From a checkpoint of a small transformer trained on Wikipedia: normalized queries and keys.
MLP neurons of a small language model. Each row is named by its layer, matrix (gate and up: input weights; down: output weights) and neuron, and shows model dimensions 149-297. Each number is 500 + 25 x the weight over its row's rms, rounded and kept within 0 to 999. Numbers have three digits each. A neuron's up and down rows have the sign that makes its largest values positive.
A block is one neuron, or neurons of one layer that tend to fire together. After each block is what it responds to, as a language model described it from the Wikipedia text at the highest values.

L9.gate144:522500495521489515503500515487484458518518497438476483536523526490505525498493489532487538496528498476528474461476480504501495483462515461507547511493512513463482529513522530566517492478537518486533496508489487529522511507476502534523508532484539458486489499513518483484502538472494478540511470491459532506502512491494485481490479470490508499500477506447492510486496518506518462502452515527509506551526521461444489485544507499466462490467461472478
L9.up144:506500448470486527534529481465440519514487536505440483509521496522551510510493478500542517462490516527494474547464516532532493517524513490478534524555514483470473503516517524513510435486479474531507474541539517494546473488483498501520503508521537511525477478503488512508524480460528487506494486474490481543550477534467471485523476494479535499536506466504479534453500495514465469527485531486504518545546527490459491530491454501473487469504483529516
L9.down144:459475508497481458515499502512490509496526456510514476502470498549475480503533484510479477491517484537509538517494512526506502489491511517503479512553506530533539519502503505538447534488480553452483500485548557503499482486502521500496502515492494505479500509510476492513506461473501499458554488500480479478474485486501519489494519529501533521472493494506514468502516533524490556489517480479460537481508443490501497535478516498489476452508485490513
L9.gate406:540537505468533526470542483492524479513511512512477515544460554509470466484500476492513505488487531453531518488483488491522466524471486520486525493479500486462496538490489461463531461465518492518519528488505479498487492576526483497503593530496495531524530470454526508513509506476448471488517511539500516488515488556503499519536509478493504497507496499492505501506484504466502527494550496493498485479492455498486527489529493484470490487473514508490
L9.up406:534473479507430508492520521516510517516474507514488511514521512497501462514492486529460530526448517493501521520515445437490518466518507496514521494483474514516529532511529498520479500450492465469507517538541484532491482467541492493465524519509511527487529509526482527483464500515494475472537526488499525523500457471492486438495532499487517504487500468481491505474488475546524490482525490529452445563490490512487535530517465527515514489509519496514
L9.down406:524503484513486501506502497517536495482506488483513490499505514513487530484512483476512565509516482475471540542509457548566486529446500420498465519486513515507437494466474477520477510495505444481511509536467520473481494536530489488459495496540546459524517523459477477498497540563508508546528479461500489520476436482529500528541522504488516486490505452482497496497505465503521513492521480486449493515484531487503507487496514517513513506479504495484
L9.gate747:505472509506544487488467501517516463508499474505538483510513485461529504478488528502525477549490502541483503496531538478529498507461478493446495524526503503493471499512504505498529492507541516502526539528492514538470490524537482505541500522493537469467493522542526511503524465465473501536510512531518529493513502515542525480523558535484509493487496505520495524499522502463474503483490476518522510467530511502497539506483461511511495497513477536475
L9.up747:452540506503485469488434481488524499517462493484530464501505483527510458463495504505525494492473519522499489527500509464539516481451487488491517535498518526474476472499506496521501536552525522517520478526506495521458522536517500535518529482534543478506464455528498473521476496467482510478482492502473516486495494496520528459499489456491463468505521504495498470488537477471469531490478500495481538529513497523466515511482460477510519473561492543495
L9.down747:464525508510523486546525485502487461536499494499531494482522507496522478526487480499505439490482512517518510522488517489499502535481552480452511493503508499523478497517469500517537482543477519491484499490487512495495489535514458499516539459553495523498497459470469493500501516502505522476524458520515502503458495489482511497491514497493496492459483529494523505517553467503501515490531496474486452445515552494498487527476454503477502480503488523511
L9.gate1125:496500474532492497500520504526509510522477496454517492493515472495499458552498499492496481444495475510521481463473492468554505463497532518440518500534559480461507497534532519487507544493531509448525528519492504532502536492487527524545477514542501473533526503468512548513489458480552478487511468521468472511491544524520548508488451541508538499467479493519530507471464482484460532527501528480507502514473515468498530464472504520513507517535510507508
L9.up1125:490477521472504515493469495519510514498461513493480513512457523510439523469520497516535498458503498494501476506455517472479520478480465513509494500542496534508503508472484507494531438541456498480472557486483512501505537512517534551519463487485501508545526516538530441477512503508495487459522542477454540493557469523515486501502540498527462510471501479498525521479523473523476473503510511504514469533496490493527483520496495500506513549491518510480
L9.down1125:496503547524530495465538511505519443537514517470496535518495544480482473522501492510490463466479561514517542541467505454475510485480505497451492485540537507513452490534491494476539544452456464469500505490479527529514500527520518504491558482481510524470501532483462496498527505517492510508552452541513456528510504525496514521504487483538488501534528543488530492533509497472498515514502493535514495469479488507510490522540500513505484528513494505523
Description: Word completions and superlatives. Fires on the token that completes a word split into pieces, such as Budg-et, Turn-out, D-up-uis, and on most/more in superlatives and comparatives.

L4.gate340:530525488507517529497479473521491468495488511509502472505501491492481517490495527459506514471483433524589508508513512513525499496470529518490469519518512510529525507517542527482490475502543473513491514506493466511533484463494475518500541515520502514491496493472498480521481526480471488493497445463483506462508492470532472500462496489451500497516496436502510485486496500541503515532494499504521508481547531492497514488461495486486546505457492485470
L4.up340:460542490520497463488496510527486573460506445510541502485522518510493503494506533539497468520544496490514495508537489482519513480542488482536508488484516499472461538492482507466498507507486501454510492547535515507466506507555537558493531533516497482473494495518526539485488547485497454519485479530530479483504525519540511527521480496530522543512503536480496521541483467541474544536480521513477497501486487501500491500503495491512533464558483526508
L4.down340:504493523475527517510491513541539504528487496510537540461507505534476471484438536525444510494481481505543506522521486511494528512534518513480531510511534514516465500502520473492505474534509476505507511523499549514498489520467526472534506465462511499502559489480492502547483554546500486490512514525457507524490483522489508482507519480484482478484511465519531514517489571510499509512486488478465526515507503502453484525481530465525544477486509494491
L4.gate519:512462513513518525497504481478491512467491553490494525549469498505497488492503494463504483488496492500475492518530470512470454447501523453488495514519515436547511523445540503473477481520482492497507509522511501504500479535510459536499490518489486538519510511497493485495472511517493557509521504532504534466534544473486492513501467493500464464484502457503515501514540502512469513452476489512522465472470539468477546520525481485445505456490485510513
L4.up519:533501495536532542494497471506482521513525458550515500543502493482484485485524516539443501512513520481503489508458517531482514503516484486492510488479468476496536522517498514535515487527518490472451491550554540496484499500460493468504511527496477505494464522453470480453490541502529513504527514473502513493476486471496488560528512494496517492477481524512572524519499513506516473476506517512485491490508523493476487553493532467517508461509506525452
L4.down519:524490532492501541560449466482483514536472492469521485513482492476497459515468529496479475492495505516475544529519537491511484498519499541482518504508481507494487537526524511487487503492489549502484500484533503476504467513506509494496499539454485471544533536465559485495532498491493468455510511507502508489514507498489476510544547466516483478513491548545542473499473527517472488493487533509493489530502536479457485478493529457530534541504501538473
L4.gate693:489520498504505480497482495550464533501525535516473465547510486493492476531487510508517481457541534516523513510515508501517480500535524498505495535544523451537502533456519445495526472499480529509512486476479510503512528463534471558501519442504480490517527508504478563489481491507477496482502525467496500496474511488526552508491490482509527512514520494484517505464513475516455559515502483475538497471536531479461523476497475499486514445474505456494
L4.up693:492513539477465509510488521526511507502515572508457456510500480510491528534482510494489494491508509459510482488477508488518528488476559484472469514518533512539477512495525466504481515511513521537478486479496508469481511528552512501535503471508508507517488474499500502497509509477479527507472513437496524473525496479530515477448462523478509497519519488471521486487513499517540515514510483481517516496544526462462492508517488495540521484492520529484
L4.down693:517484508430503506507466478490508511491487526512479547492502485496471509471449500519527445476496526517502461535476516511502530517466525473506521502519507465518497500519515503494469518473506539502502485518508506440571497507494523481474481493520504528481503462494505482526508480511490459519546541460486506497552478508518540508507463490524490507490473515488539534492528480510503528511553447500477484537502501447487493484510472463463497492496507453520
L4.gate1060:524512523491510480476470450551490481446504452498485489515505498558505511513523541485496496532501508533508506481506516511502458480475484505508471490491489490469471537469512474466519495522493500495491498517500495562499467516450484488501514503508485529497564428480472535440507540496484514529498494501481532505459503473541499471505547527493486505469521500474457518505483513500508503513487452476504520503496516511517523524490492503528487449534506489484
L4.up1060:567538530527525497519502479521479465495469502484495475499492496497470495528487525529495539491559506481507493485514494497536537471454504492474540494490514535442465523511496486488501462482473503474486527527504487546496480503452482519511489467524516476476490493476487493507509532507473479494495491509485507504496535479504463499508516493456538511507463460525442478530516539497534501493548517522506484505491527479545503442475515487486488559514536477534
L4.down1060:529512539476553482539499493502497534500478455500500509494432491488523528508508482508504507485500505517486497483483481518468487518464509522517490491513488473514490531530520485466459471497486495450435505490515527526527511513460530479486509458456483499492490541462489490506495470526496492510477490489467526458468491506534481508484460514511479485501452511477518493520443479511512450501539506482467490528498513496505514508466503512481497518497500502456
Description: Word-continuation pieces. Second pieces of split words, strongest on out in Turnout rows of election result tables; also imam, homeport, primarily, earthquake.

L4.gate171:519473559486519533488481507517498521502507486490491492516506486493506443492449510527526459508511525482518506455470464513461489520541518503442562476517515514553493508510509492510506522522491501454497525518516506507482461489545502486524447486474492483481521485475492484484490492508478453527494502461517504514518482503489496494493492521515451529510493469502469532478525551483533492504483524505522515464522522529482508521537487504464516500492505478485
L4.up171:503506489492497504504524508563491508483518496476483522515510520506512485498469484521481521542531528498529519487506483507500481497517511547507530491516484526546480493518505494513473467501537466466515484503487519519498520483484484494472507475500466547486512496565531495469513486490495472443515468504527507485505527492482493526410480513484494473505476496452478495523490537521437454513502523513505524478512520519465511529504486498543491534521491478542
L4.down171:451504465510469528481525486520480480473514506532497508523517520472464519512505453520468516549473491538498515485521548505483511511483528544505490476468526510557504484501463477512518466483458527476491498464516509504493523499538469510529509483466475477515433556530505477532518496521462506520478493528531523459477520468454474472484500513513473541552507495489457473534486507471489495487472488523523481491515465519473474457526511452520507499536495511463
L4.gate371:510481502466519544514482492456462487517504490482494510530527497529487493522489534496464471539497542490491494487500494522498523477556512515465529463448513555497497489512508489504508438491492552469469558530466472487490512520559506519482427509476468508463508522499525439480500451475497449537487468494500522529475487513484541478518502506487457496529525504500500513491535510480506525519450452538472481493481531514482467524507462461516474464518518490509
L4.up371:455519472437522499508513525505516533504513514468533487432485477450521485501477472471566523465494475469467507447514496433493512483510498514486480519500497503523517520460467466501515504547531467527514464550507511509465516513482533555512501438501506522504496496502512497487514493486486531497464493472490511491484525476547504502499497451493493528458482490487490500510486495515464500541497495494535469502502522520504525509456539529470544512523528504488
L4.down371:484520510502554522435521528494499508500492467462523517510465506522484491482551502500469458477492503535493532522494497496485521520440498510518505521500529499511487474439532470462559509506478508504499486476515537503451475532469477479488522494487506470480513500505513485507528507471484473447470517510517491518528519530506494468483512511510535526501477495482488470489483467485516477526548452477481475529494503462499485494503512525516424517522501530505
L4.gate392:552494552525491530522449517536492467478482489518488502478527514499516487490515511488457442496475466492511481467506481483534483516508502497490490527505534524453474470491502478557514512473479523489517523516448521509471478487522501520510513531495530498465528492476495459500483479482515485515502468493473506485484508514485506484442462491485460551533537488492496491471539516486512485439496513501497477486503508496546491483481500485520499482497513499481
L4.up392:561537531495470538553492453524470468437525493501431502488528521484477498463517491509481470493513481490489470474471515520544484456530516476441470504489521521481502447534469479543524519470472497508519498487467495521462518494517513540496525498529494516474501520476487493495516534483501442503511489473482487488519463507456510506465478503485475508537489452494570490479486496480495468508521497467463491485535514508521507472495515497544451475479502489499
L4.down392:477536496499482505539527486494533473445478474484525534526491486511470472498530500510502534527527518508458528503551497516478521482504479531471482454524478512523520494544490492501428508467511504530493459469527457502503481484470520484487539454509463525522484515489505504522507525488487464451500493465494535474515513509498457479528534524515514477517486503506515495498502478507492464530509487482487497491544476510454520493539521498516471516519492490495
L4.gate1154:484460474502450494505449519570503534497510524473503518510518501509491505469511478528504468517526488503468516512520522491504548493494533528479521547496506458491511477500509514486506494513518495440488478511465514502508467495489501521494495488531487518503541504522518519481493479503480499506516518475500478478498483505495503545496509531484511533461521499483491503522514522513511502531488503515523495517452519504497489504517525495495533496504513468494
L4.up1154:559527509494491528497519530501504494467512495460499513495460554481537478490493463510509532456542495525496516493507503477536488572483484514507509534546545495534461500495525518501521498491482456516500509482498517493546521530525471483437488556504529471488494528508459528517507521487470432488459543491530502490490478518466532477492505482511500524520478493499525502515476510522504499492518545468501494544507496560522541490471541499485525506510490516538
L4.down1154:469466483493497465508481481522499529477492510505491520493525451501508457491517476506522546482518512502505496452506529478509493512490516475468486518519464481536445519536480495494558498471514508515479485521483533470450486514496544486480492530517510504488479494456498485515510434505494492491494491525469527530512569509460537518509519488485465513511493495542498482484495501483505509502509486515513444525540522517515521461498509541518488499491484502529
Description: Mid-word completion pieces. Second or later subword piece that completes a split word, often a name, such as Scr-ub-s, Bertr-and, tem-per-a, Musharra-f.

L2.gate368:507476494491481504512485461530484492549490487471484518485466478496480486484490518521458465553472568498465500500465505507499516504507494490488513458508446475526455489503482520503529493461525504478540491533491537448480523564499549516529476527496539466523489491477527527508455516541521522505482523522524502499496472507508505521521523511489512502518510483500513490486472509495509528498462505498489531488502495507508465541502490505504528545514515528519
L2.up368:522446473500511499530484504539508492529443501495494483512512496484523551533496468503496470499484495552491512486444488526500480537524516523484493526557522474470496482465489487511508486561517509504440526462487488508514513521481470511552486458523491472491487460507488479475517468522480494440482457469515508511467504467484475499448518494481465475483548500470512540475526539496480509510495498515479530436487532508489512503502482507504467507493510513538
L2.down368:474479506524472500531478513495488504488544515495522459480504505495510489483498525522520502476558468476488471491504517496523474495493480475498498475520469481480492537488494551476494490511497491513496479556503490534503542532481485531506504461491545481471486520470466511458486509496487517496477521465543512530569538477495534513489486523487478461469443461508517451505519483504508470488495463564504507508473518511481491557498502508447521471500547486506
Description: Word-completing suffix pieces. Mostly the final piece of a word split into tokens, above all comp-osed/osition and learn-ed, plus -ure, -ism, -ists; occasionally a rating slash (4/5).

L2.gate465:551539472462522529503501485507500466477467550491513508514486512494418447494468532516490482504480515506504480479531502508499526474510507486518493513485553567465510538493532498490506534480490529541497470510479496538479501500496512497458517509459487517524483524502558497489516500473469506479490486535487499526485481520477529494506496461497537547485523536535512521488497492550512519491498488509518486505471515503496483483501525517470476473453499514483
L2.up465:507522487496504473494496523502514536479514499475521498479523476527522526477517490564558503504494424507498529534475467487516473516536509494512495481517481510514498500485446484510503459469536487472504503515480470520495544514502432505502485517528506476489514478472518489472493533516536474483504503502520491475501552522472477536523441502491462508517474498518518514502537522433488496503512549525540470486519461533485481489500499476509465519498478534526
L2.down465:516500536490482471432510480513509491515493497521507496476492497541497448503497419453505471464482499524524466475486519519475510516464504485503488479508528486472458544459483514510571490496507510500510504497510513485506476542499490512494558475531545520479487526472539525547538502518476496522501531465473512462505522528503475519474488489500501523491490507510499508489518513487499491480517470474485496524483564554529520522497496502470502492526507511485
Description: Mid-word continuation pieces. Word-piece tokens in the middle of split words, right after a short opening fragment, e.g. spect-r-um, intellect-ual, Eberh-ard, ch-all-enged.

L4.gate187:490460497456510509499482455542479488490504477471482514481500468473524487539448479493483490534512491511469492459485490475505477486477503497490533519519489478479476534492532497459521502559531509487503503541493500509513533495452514541488444471460523525515493484538459459487513483536526504515489487452523493492480487501494507491499519536490505508528475503460494408446499537490509503508516450515511517473506496516499476513544511511451449527478536492575
L4.up187:488465493483496462492533504534489516488463513514489511509459543505535501457511507522470510500513532491512548490519528525474462482456484508495500518467450466512464522518497468505497445481509503509472495519547519550502513521464478520513497468503468492506500506484463521505518512496530495496515498495505470468479529472481486542510544470507462472542452510505487482494508502514471531469515517557508540488510455468461509472536516489488502527469496464527
L4.down187:498519500476490493498509485498533505513502520464515544478476486526534507528535493474531494470507519461483477486508493500489519506506467467494457483497466455469467546495502516470449452532486462542433491463441481515493556517483508510521498517496466532546477485515508523459478510560512477528507497475509472478493466417497476530507475552481523498510474477485520507520464520449523464494456509516498478484493502536499470488502460496482495513517496459504
L4.gate546:491469501513544487471537447519487516537503485520522480510544486522513512514501493543500494483514487483501521479512468519513477466501550517541487520510482559509513473459545481532500477507484509519515502543461472499529508481499461475561533512477507544446548484489504489483504494482503513528442505510504493536477433523518511497478493476489494492551489550476471501442517459483520500484512472517514472462485515512526465511528465481507461529537492503517
L4.up546:480511475476491491527518529473517490489461462514491456482518483487513484486475501519496473467468456485527504480497515507496486496515500472499546535486486491509498464494499476523512500485543505537491484547525510501510492479454540493492499483486476519443556506500484496502512491493503496510500520469523477507455478540491531528526486492496512450505537473465461491511516437510507502473479481474500499551459494499443468514473482542531488501508496497491
L4.down546:496500485517452508542520497498522526515482481495473496548529487516498490519549513457528439521495487504453524494505476501501497517482505474518463507498502467564549516477471489477470479488497521509518482527528503445486503477507513530493547495515483479534478490549531485513480503472518469479487524469493510521526513533448472497477468540501571488495505487483442481527499503485522511467490522515472484498509492457485530507504512482462516522522500456481
L4.gate653:533511542514509473495531509476474511495528494498511543460509503472483493480522487509476508564516485505472492515528449534488442494512486443459559525509476524470486494541498487495474539510555497506518492541481478479489454489442468501494523537496513478503506477514485546504486511516513505498512468474506537482487475496510519493476453464478468530460479488530494483513530489493475479446489519466502501510511517480471480453444532514471510484498510452478
L4.up653:529521477500531507489523502484498534479532506486487472468515493505491476476550524538516523503479481467515548482527455522480476460517514441503588520495491505478526532531539496474521470503532475541499542547502498510499517550492494457507475489443479496495527491489491494484495514516483514496458496493522524463497496534498495531500487498499460514565489507491505488483503542501521482510520505518505472533509476493497455466469521538475513547508484492493
L4.down653:521492554475510523523481494507546475527535527469454473507481505527478478508533511462505506463483521528548509483514475511482480476514471517539491507518496556590490485518467484452465486504497472462464506531478472559506503508482461488532480505548502492475503492515553546479501493510496515514482527468546459528529473480522527494510473505512471591537500459505499513510510535514449489476462472486514511477497493479512508458532529493491494505497522456517
L4.gate687:465513523490501524499518484511519460473546538516480489511544501540511513487473513471519488519489476491490482463487507490496476506493520488534499480516534510480483492536489484475509524551502463464542476493536505497508490531451480519534433508507486472507549492470545494508507511494474511525520495506483513525514505450496548514448515457512483526446496544489550488459515483494486486539532503544514518474518546557494537530526496459507509526487547529540
L4.up687:461451507479519532498556476507521505459536494523476542505489473484525472511471471462527508460511520475459461512479572503461482499537479494459490495500486500491449477511524520538518515503498513444490485518493504491473502520514525505511470487518531507533508512511501504459458454443551530479500497425471486478492500484503526539481486528485487527503469533507475553463499468473515501520522449497480503519508469510432508500518516535486515505520494518518
L4.down687:495532522508507507513531466511507512495499508480465478518497459478507480511512534484488522489561502520478503468481494486498502515490482477525484506531517541493462477503535519522438515522519487499534493549496446532509527514498499487492461470501512505462533497493488491488516487513478527516535518484527479517489500494440477532469544499470498493557535500518486503544521513479506570504491479527498525534498490539538507507491505522467480471511495505514
Description: Word-completing suffix pieces. Final pieces completing a split word, mostly abstract nouns like Develop-ment, Comp-osition, Mathemat-ics, plus whole nouns such as history, life, construction, often in names of fields, programmes or headings.

L2.gate502:492530509495529541508484439528503498475478515481488474537518488566511482516471481454469515522522478537519510474501513513538479469506487492518450543474535497495516490477519469496519517497479501478468503497543546468521479471512479518482546497505497533498533544534504538501515531448553567541502539481510481497486518482510483523546517516514553523470485476493518479477504485536484502515434507492516483515503539490538488513505505495485518459471511506480
L2.up502:511483489551521559544513463485509505479481479470464524490448545464524475513512524522462463449471541493523497449470499529496487454465512474503461543474513470507522452478454456528479471475506504500488467486536515478509469512535517500512488491523487506526500469479514533544504471461513503484488458482503527530506545488539478475539473478496494534480502448487466512496494502473493483445494533489502472503494542506492511496495478508461515498485505508451
L2.down502:482493515509471511547501548503446505523515461457478487525524491514464489458471498514496509511504490510505460551523505518453483571520520508531520484501506477543518475441476489504475489508554505526564503531509508476502490486522480485487547501537539511482486483469496515528415451525507515477482536535511494488487507529498540504542505451507498496489459544493507508471517543515517498505506484493499516537497495436485477501527506458502513459478546478526
Description: Word-completing suffix pieces. Second subword piece that completes a split word, strongest on "out" in Turnout rows of election tables, also turn-ing, fill-ed, comb-at.

L9.gate290:476491492444490498472545499480506466503490525498504535510523479473490444475513474529509508487484492492525527541514520485493514490505480483510510511503484507485520532436450472495520545480540511518538458527485505485524493497518482484511530523452482493522482491480500485450509533462501483478518471465496479505512517459498476517472486481493538521480456485485457484491505447509516518483510461515509509529493526514501473474475499495528539522481483489503
L9.up290:485476503484495460497504493518497473440510463509518487459530471473489506480496471476502509507499514499498510471496498533522523455526482508521522521473535497470500512485471534476489501558515457530490499477468485477476498475518522490471500512495516502506493476499464555520525496499535540516535554471486461510477473476522490550475477523495493491496523492540476495504534479464479546521504508517511521532520537484493495470467520483514503494518553491497
L9.down290:515493512479477507489497506516484460511500503507476475485478496474467523453486530485528509513510517514507511466516464507537498497500499498499545450483494479477490534540488524517503458506515508489506513502507507464496513489522527481554513455475456513505476537534498517514490518475506565466491524476499523482495464492450487515497464528449529543511506529519464489499502495474526486500494512488502478546474484478490478514489453520491462478477543475514
L9.gate297:475499529519479504528513504525550512487506461500491475489507545480522483512494488493486491509510486509491491450515481476536508503536461507531506501479505481501551563482491482451513505510480490484503499484518445526479489494523525515470505480540506481469520462510473537494495458502496516523484476454500469509506488498501501512451493456475484533471489520517421476467519466468514497513499501507502504512486475476477516556535506505524492499533544483537
L9.up297:534487493486493475463499499546491473541475496530493451512448491482478507473503487498480469524484468508472516524504510532497521516518520497488484529527488544501521531479514508475522530504520495479544491502494503482567479520516502473471515504501534484494502474482477478503471494514512484499525457470496500530497518497492423524512464488546535498493485495521456501523510481455510516506545469481521476514500491495507494516503557499483504524453519497507
L9.down297:530558507518465486504513477471531519498479451506500489478500472456501486456546507496506491472481523513473511432489540518514492504553471485497495494463550498509486508491481456499459508498498502495488517517468468484508499535475549510486551484521542444519527503487530544539525540471485518515448488524485488485519546506538518534426463509503504482503503484495508484460505476452524476508484489478490530518541489460502499508464471511488519532520538484520
L9.gate665:477506483469508513473466526492513501513490512529495478476472509512530479507459499494486508493466503500496536503472449515470477529543471566487508510500491516502523539471514529504541491495482487550522479476461551521473523458507513521518460501506509516498504508501466488510526457535532479526507489522490471519521508516524499530463510503531494501555496517483484522471511504537463510490460494503499497497466513481484522532528486462513539538503529511506
L9.up665:515543527511461479530480483524520532505515566519463482480519523530516446512476518492507493500476488477506518485485494531496491518454501479506451511483485511519543501526511546526470492439487509516500493536457516491501518491492506470498434452494474491485528504492465498476519526482509492481465494536463501494476522493514475548507495514492508537512495529528451533485543509463514520506533539471471503582479520490445499528503515520539541466471527466473
L9.down665:528457527507464524524498467516519469504516477487448499546507525531497491507493498490513476471478507555546484515547497513539472529507502477461528528511542517517478522493485507531478473487488482490490483550517475531451473489525507502504484509497474503476466502489489544510508517530493513463534478541443470497436458459511498518500520529540507519455502516477483503481547471480473481527505508514504501528480481481463506543472509536488532485494546466469
L9.gate906:445506467524505483474527441489529496552485508517505530487432520475428472464515508530495547503512487525528495500532469517495521487530538535527487520476506536501473503511465518515512520457543469529531505471538512501481506491498545469474467514521495519467473528472480497499522461484495481492474479499514470463438507486495473547443484498468498502507514511558468493516502473490512505494481509446514469529489485475462471474462505509520465487524500515488
L9.up906:442502517534489511476477526477523497501497497491542454547492473534487518477473515506486534515473467502480527522524512494496459511487478521490536489494466459472576513473507533492494472467493491507493486522521524454523500461497526492516474491512514531490506469513502514515495478540511478496502506530516466500512503539526464468514495515478486467494537557494518459470515522511468541510528538494486485463520547505489532525498567484536506498468513476525
L9.down906:540510511521497493531522480479489492468499548506498510515525505538497497522456493504503502490493452467478459475480521459493478523523460523501487523539484515500540484513501517499472486509463503515480484526499521543527482490535511500507468496517527466489521510457490487562428490517493538515444493516494491532535517517485513528546510458507483510495499525522471513499500466477511499464562509482554506533556491487453518526543493487535471480479492522476
Description: Field-name word endings. Final subword pieces completing names of academic fields, sectors, or ministries, such as Econom-ics, Gynec-ology, Min-ing, He-alth, after "Ministry of", "degree in", "Department of".